config.toml
head_dim = 64
activation = "swiglu"
rope_fraction = 1.0
tie_embeddings = false
init_std_qkv = 0.0244
lr = 0.0082
lr_head = 0.00677
steps = 5105
dataset = "wikipedia_en"
MLP neurons of a small language model. Each row is named by its layer, matrix (down: output weights) and neuron, and shows model dimensions 213-425. Each number is 128 + 24 x the weight over its row's rms, rounded and kept within 0 to 255. Numbers have three digits each. A neuron's up and down rows have the sign that makes its largest values positive.
A block is one neuron, or neurons of one layer that tend to fire together. After each block is what it responds to, as a language model described it from the Wikipedia text at the highest values.

L2.down844:108104129134125140115172140125110148144125133157155148117156119122154108078095123136110080123154164142139134111137124166174109166155140135150131110130152149100148112175107139167090143121130137111172102123085108155147178130120142135160112100107116174139103165122121131176124112174150129146137107085118145154098119090123073117143080136143133143138131144148110120127143131106133172105110148134138114170100096128140093087116116100079115148127139100087113132136129150118091120097112143145078138148089144080115122152179104139075194157116097136123131148126172152149147147067178161166138114103096142129131147120116100147123156176119131139159094139
L2.down1097:122138135146109120142138140127100113082137139119142134091115120101140144123102115162134085090175131084139126176143130145140141118098116121119136114096137134131143107163160134143106125121145156095186129134111093161122129138163141140151125067129093172168091149103142109126142125122125109110139148120121121153093130105126153118102095142087079122112103142114133154114151147127191129103129145123157138155097141148158163121082140136124121131122141101089114161125137157137123109111163139161105126170096159156115100122160113153085163138101138150147120133118156137144142171136145107153154126144124142114128143119164101135125095148102078097155097128
Separator punctuation joining two names or items, often glued to the next word's first capital, as in Science-Based, Jumbo–Visma, Interstate 57/U.S., and list semicolons.

L2.down783:155133115156114100153097131118096137157127113153145128137116156154128105092105104108117163163135118108075137133121200131106117139120130167114127148130111145127137090132171180150109130167126119122152104121090151138074131132093161154108161127140121153142166152070160158140123135098110148090139116109097140122146148123144153128152169132099122115196107136114107112117141153094217146118083127101145139094142146125105116167132129105087138134077141158156094141168126149127148113141138123143103185128153137108136157096117111140114147138161118152141119147114162099154106105137128112122148117111147121116125040120136103140121132132106170113141121100
L2.down1200:153119152106147122130115164161133098120120126110142100093113144148092147108123119136087142156150114115161153118137143159129121125145111127132144130097124105090137178128153117121093176146052099153125134144147150124113121164103131131118150132141138080116125155131110148103129155150108144087168094107139114168099151155114159109171089138129126146111123112135159113128126122098158101135151153192131134103129120166146147146122158166140117179073093152154121131140141100171147146137093131162146146093159136104164126136152152126144134116102135174140115124124131166127108108118108083097122132113116151166094102107161160114150178097118138145114091189
Fires on the last word of a sentence fused with its closing period, usually a noun ending a prose sentence, such as website., customers., video.

L3.down254:106137105140128145089148120094182100104102095100108095125137123174170103126124145155133106156187127144129133129076150130193090102102134139146103146153123126140122121108136103129115060117132095120165153137145098135152137135192130123109121129104163138191102116114142167122121123147131131101100115113066140124171132116133098115119087115127140123135080127112118123126136156119136133194139110101104125138088139121110142111162169131109125098104122116139110153111088133120170090126108138100170134139161161115150104156133165129134140108181150151149094127162126147089131121135120127089127114129144104136166110140143109116122159144099101125119154143
L3.down434:153135096146109135112106148136128138108165125113134155109152121178105158128101121105130084134123115126109121100128125183166148158157107129094114084137134137135155145118149112170055114135134109116136114136119084157116135146147141119117138086109132161126086103136145130128143150132083096145141118092114131165124124137150078134132127168112151189127097098099129164109150092125134130144105132085163135180094129121134148140128092093120115138112156142093140147166110119098090154151073148136106111155158143083117096117108104134102155149099108147114159133140189139146151123114153127115117140089144127126103112095095158144120139148140144112138090144
L3.down539:079129129116149102128130112110157115148117147164142128124139117155128092139128107141168113133114114135164123149102111103172109141109115127099090116091156101137157141114120115128106157131119104106194159147096134111104148106117103109150125125108099154122166106148120159123136072120091106098133157159144154100129117118132061091127127113140133127116126124076104105116106152106089082129149073148136114132093135131135141091150148112147121132113142107146111162090127128193129101152160092121149120153142123089118117145135131164133157104104122165142131116130137115139124101128128168132141112146157123180143100153124116121128153119154155117163138090
L3.down601:153098129134079145169116141157113173104145130147122179112141128143144136128091123139118093103129146123128100107169101172141111143136132123146120115092132133132151135117115137155107105106115126131185126133073071122129109159090125090152170077112141166099110165111144087166145118133104100084107109099158162159122113122111128113143130139119131117128117085128113157117147122106117124123115090122129122162101104130158114125083115092115091108110127089081177150134121149149127135118119156138098106165082129069117101120104110138113191180126128149126130164135170137141127154107147145129071127095137132117141156163122149117123088158129116163130097125
L3.down790:150144086133071167142131139139138121128149157098109158152105110111124089104120125134132112121113125106116138115125148058134169151113126107111156132117104125162144101139124119140116132147100142136122099138161108184125178133131112153158126145143107167137159138167095139136089116105140125104078086145089094144101148140103127107122101119123146131161134102092073165120110141127126163133133143141131104198101157128104154142110084105116154081137132171161103121105136125184145151125133159108126145131108144151109101174071138129108130136149150097155145090151140116069160124134152139121138176128141118095163127132119128081120098132126124167096107117
L3.down1304:133098144140138126098172158149126124081158118146153136101110099114116166068107102117093067100133144137078111143147111173153155173140105142111130072111152094098138147123132098197071131092136094113150123147117058125115124161144154135153123094101136136137060128110120113147108144126127121143152107100101135161117138127086111120121078159114114119120108131145121128114160143127151135118105135085154138181124085148165117116093160101078120148100117102112123121134120144147108151102135136104101138134128130085120095118107145137076160141139086158104156090094159145153140139104161138129126116114089115138113147155136126119105113128107117124167154157
L3.down1567:107120146148115114155124097122111120121120162125123113090135115161138123125151123112136108168121166154123124123154163131154121107096084157104142157153185142127126132105137101103113113158108128187156119087117110139141102182115159132091124137154160161146091123121065150156149102143102143144124069137111110100153123094121112133100045093154097122093139140105136103108150157115119138157158089174126087086140137134100153120169127086116148119084168161156118101110120115111159139129136140102131095151163075141126186131148165116120108137109129104098151139150120103116124107100087121079134071153135134136134116105094173132101143145130081153095100158
L3.down1677:140147113127117125151166114098132106145144108145082137091152124140177124118110116174150075135148157145113124095135106123132154097129129126081107149098104143138168124114148136156127125111125121141128122147132096129186129178168180153136091108100138097155134130163108166114097128158125125120088116125105159097112114101168075121173110082146102117123126146151120082148169154173153158108156142122134139107087158099113133115155130099087125129089154122138130119128125104126123143162098126152152134153128151130114123126153168139112145163116134101163108081109159106142104106073172142173106143106099077179153112124139139113110120123115125126186166153
Word-initial capital letters fused to a preceding hyphen, en dash, slash or heading equals signs, as in See–Ivory, Deaf/Hard, ==Tourism.

L3.down82:168133158122104134123156113114105151133111105131123130093114139116128126169127089190125098144127127153095152104190121107134101103111135074147131138162119119123116138089149112157092101121144146157100143116122172151138151105162143122093149107143123132074083144145080127140139156098136165075109111116144156158157126101161120114118246122112121104167098115082127142101114124077090156141127130133121164147131135132118086160117123105126171140101147145139122150123232112132106132135120080140134119133109096133127117101143124161140143139113160135112120124140115114140145158175150122146125137133153135129153108123127106134112135135132093174190106139
L3.down112:146144140184133077161110104095155125090145129135159184125160143120140126114107111112124129085173143110163140095140117094152155161162137138122166086127091109107155104108141142152111113140127132142135142120144129114124105157100085078144133137094133091108130205163141139105132132120113176113128177115107134118124135146135131093087178166185156101091138182107114140119090133086119133159167140143079144156149103110127103115148156092082162145117097166164136065083196160086143159145156145121087111138152120125113136129107099158121111123154158131104111110112124084102169167098139103158152114139112122126158122139118128122098109072160153120091108108
L3.down137:151136129125155114151110116162057126116147110122111141111106142107129144079132126099124154115121174148117179127117192133152121102116135093140136146120102116081127117111187152126122118140144144128188140117145149169090121111139104133113157146089167148126170166147163162178142164106146162088121123152136136120131128134166134097193174113138139109097082142105162149147106134116175099086129155151174147125130107110119180141099132112086126138088123141125102089128076133128156174122103126122142122152153171107143107110134123107109144124095083132124106170128134134152121090129125101126157145155123157144145048090146120123112135092127168117132101122
L3.down172:112141130135129149154145129149118153140130148154125127072114177106108107144122124091124131154124103105130108105103149217173099135118111154103122097092114100120135117128159156109144084154134129148149139119129107170080141155171124137108136143130131142134144155090104102189133133156109131106141133106084111157135096151127162138135113106132122144095143122119145117150110113094122137158124088116135163098122127121145111173146100165108153127114134142150113121100134134166092151098128065127104123159151119131137134150114119133116131131088174119141088140183165093136109098143114122159104109105187121144095098121145148153148146135098121151097100097
L3.down700:146134125140159137112143159090069161128125119184170129163102123171124117128134090126146139084139105127093105128129143117148142144114129132115116119147140152108102099108099146153160116078138128143099096122130115109087132101122158128130157124140125123098104129133130116125136105126135201140104127067135138130159137150152101093100112121123119143121113138104138140131165122113105125144088142073134136149175109068111104125148139099125134134166120133138149192132144171173125096156091131118153099152150174150168109115118080140135101135117156119100146106115100113125171137122095138149143133154141160123119119149138070121086148201134121134120105094
L3.down874:166164133125153109131107146118107154153126127102179125146137159130130125143087137159117084116110121118144085097135070155072123110147117098135143115159140136151145172089132092163126112124116133141143136121114107119145093130144117092126177152116140125132145135129123084128088123147162118100077140085129144144115128117134116115142159139136160138123158140145152083149158123123094099138144089079090128145112148137124137138098101098122126143138069120092168087110098111094125163177154151097156083133118140134104139114137148073157145118091123125130126135158137126154149131129141134137144149100137169098132128117147147146128120132119103113145187132
L3.down1199:111119102179104133123122153139139088093113147115139139117137134111132144078129156122111150137138163138135113184180121125159135108128121102148138119148134082099155161126095145113136111108125130108127140097154129180138149117139107127095097123123129118112137137139114119153135100153139137166171123151115123147109098109177131104149143082139124158067149127138116124128143106152106109069159170126053150106149163098137146133119139155125162131098150121095149136169165137122121105121153152133098130104111116133170112110142128097157148160123127191119132147109089103110153145156127063144087131121095105131158107091168129131152159148153136143115120119
L3.down1212:198142088146129139134123151136138128119119133137104124125103162130111096092128127132120137148168146082111130094134191110130093116127122165124124103107103135111144098123170164192100122150145133143145154117114141124053114159132109152135147136114147153130135176116147159145137121119121149103142095145141146108133151138143123085122158113121134110137078161121108123117102121111206088120129145150106180098117094121126104135137150131115130151027113126127144086134144147151132118144127120141110116160155138123106127097104128120128119103128085148132117120093163072123138097136148159136107144083122120127144022116134087116075121155109159117092081116
Noun or year token carrying the period that ends a sentence, usually closing a noun phrase, such as Festival., courts., 1975.

L5.down149:118105143106103105115155126119108119115142142146177154095136144163141140122129104148128097143098114122083182121167115114153145112160155148102142106135154101157124091135147112123085110120127122108154099109132119106088092108148150133124165119130113126095126089101165102192103104067088140144158127157106161098094113140129094120123228130097113111100121146033068133134147116090142121141120131166144206118157124124138141101078117117142083099129136158126167144061139119109142084110156139096129130150084140121109169080150106140175175122119112145190094166102132108112101136140148127115139136113135109142153104142142134118138126115125145089136127118
L5.down365:129136141145118124113150146164103118095160154125127107166180171121085137140178114107153114109151120135145122106160192114132101168148086140092130147146148107170156081108139083093140152157118095103102114136112138122129129103093169141116126131120112171087140138110109137131166119165135133134138178117164141092116123126092169078147126085122160121131136149125142111114105138132123134150089164129162142122140117117133152115155098132113126149146131124124110112154152115181078118128130112136146076126113140151080165121096134142128140140116151178149126119143097154087097121167136154111131096146104104167156144129068067120137137116103148112109145097
L5.down1259:110120131190115127165154131127141079112127118131098141155135135128131134084094125102087148167148157100123106056161167116197091119117114147112131136127117114135158105167147134107077132113159144129096134111111109131114142161124100129131111149123104112120162076118171168148122085161167137176108163134165107109112162098138116121100163134094146102101117161123126152155093118140123137131084169183118167125140104132143090102120127158129128138139123144132125131129135123112164126106139157105121145152120147112113124154119119107116215120122160147144144130092180132111101112136150140116109120128095137169110110132150146126143131139112152100095135136
L5.down1315:092088120110129110123139153134147130122130090119140123134126137126122130137138107099127172172115128114161148141139148116096168101110115124131130087131144089137126135119152129144142118129102145087142104118161145124113186132103126163142059130110126130125137122145109146131131133165158135119112150173167117186176156126097116131150114145119147130129133113085166127156119103109098093155089124159090164124108112120157120121132140127120095142119136159078157153132103113155168109130151122113140109089097137116126149129146143107165105132135099132141136108134145111062115117160105101105097131146092097110117139144069092166173086110104113126122149125
Closing punctuation, often fused with a name's last word piece, ending a long parenthetical, list item or multi-word name: "Trigonostem-on)", "Rauschen-berg,", "Calvert County,".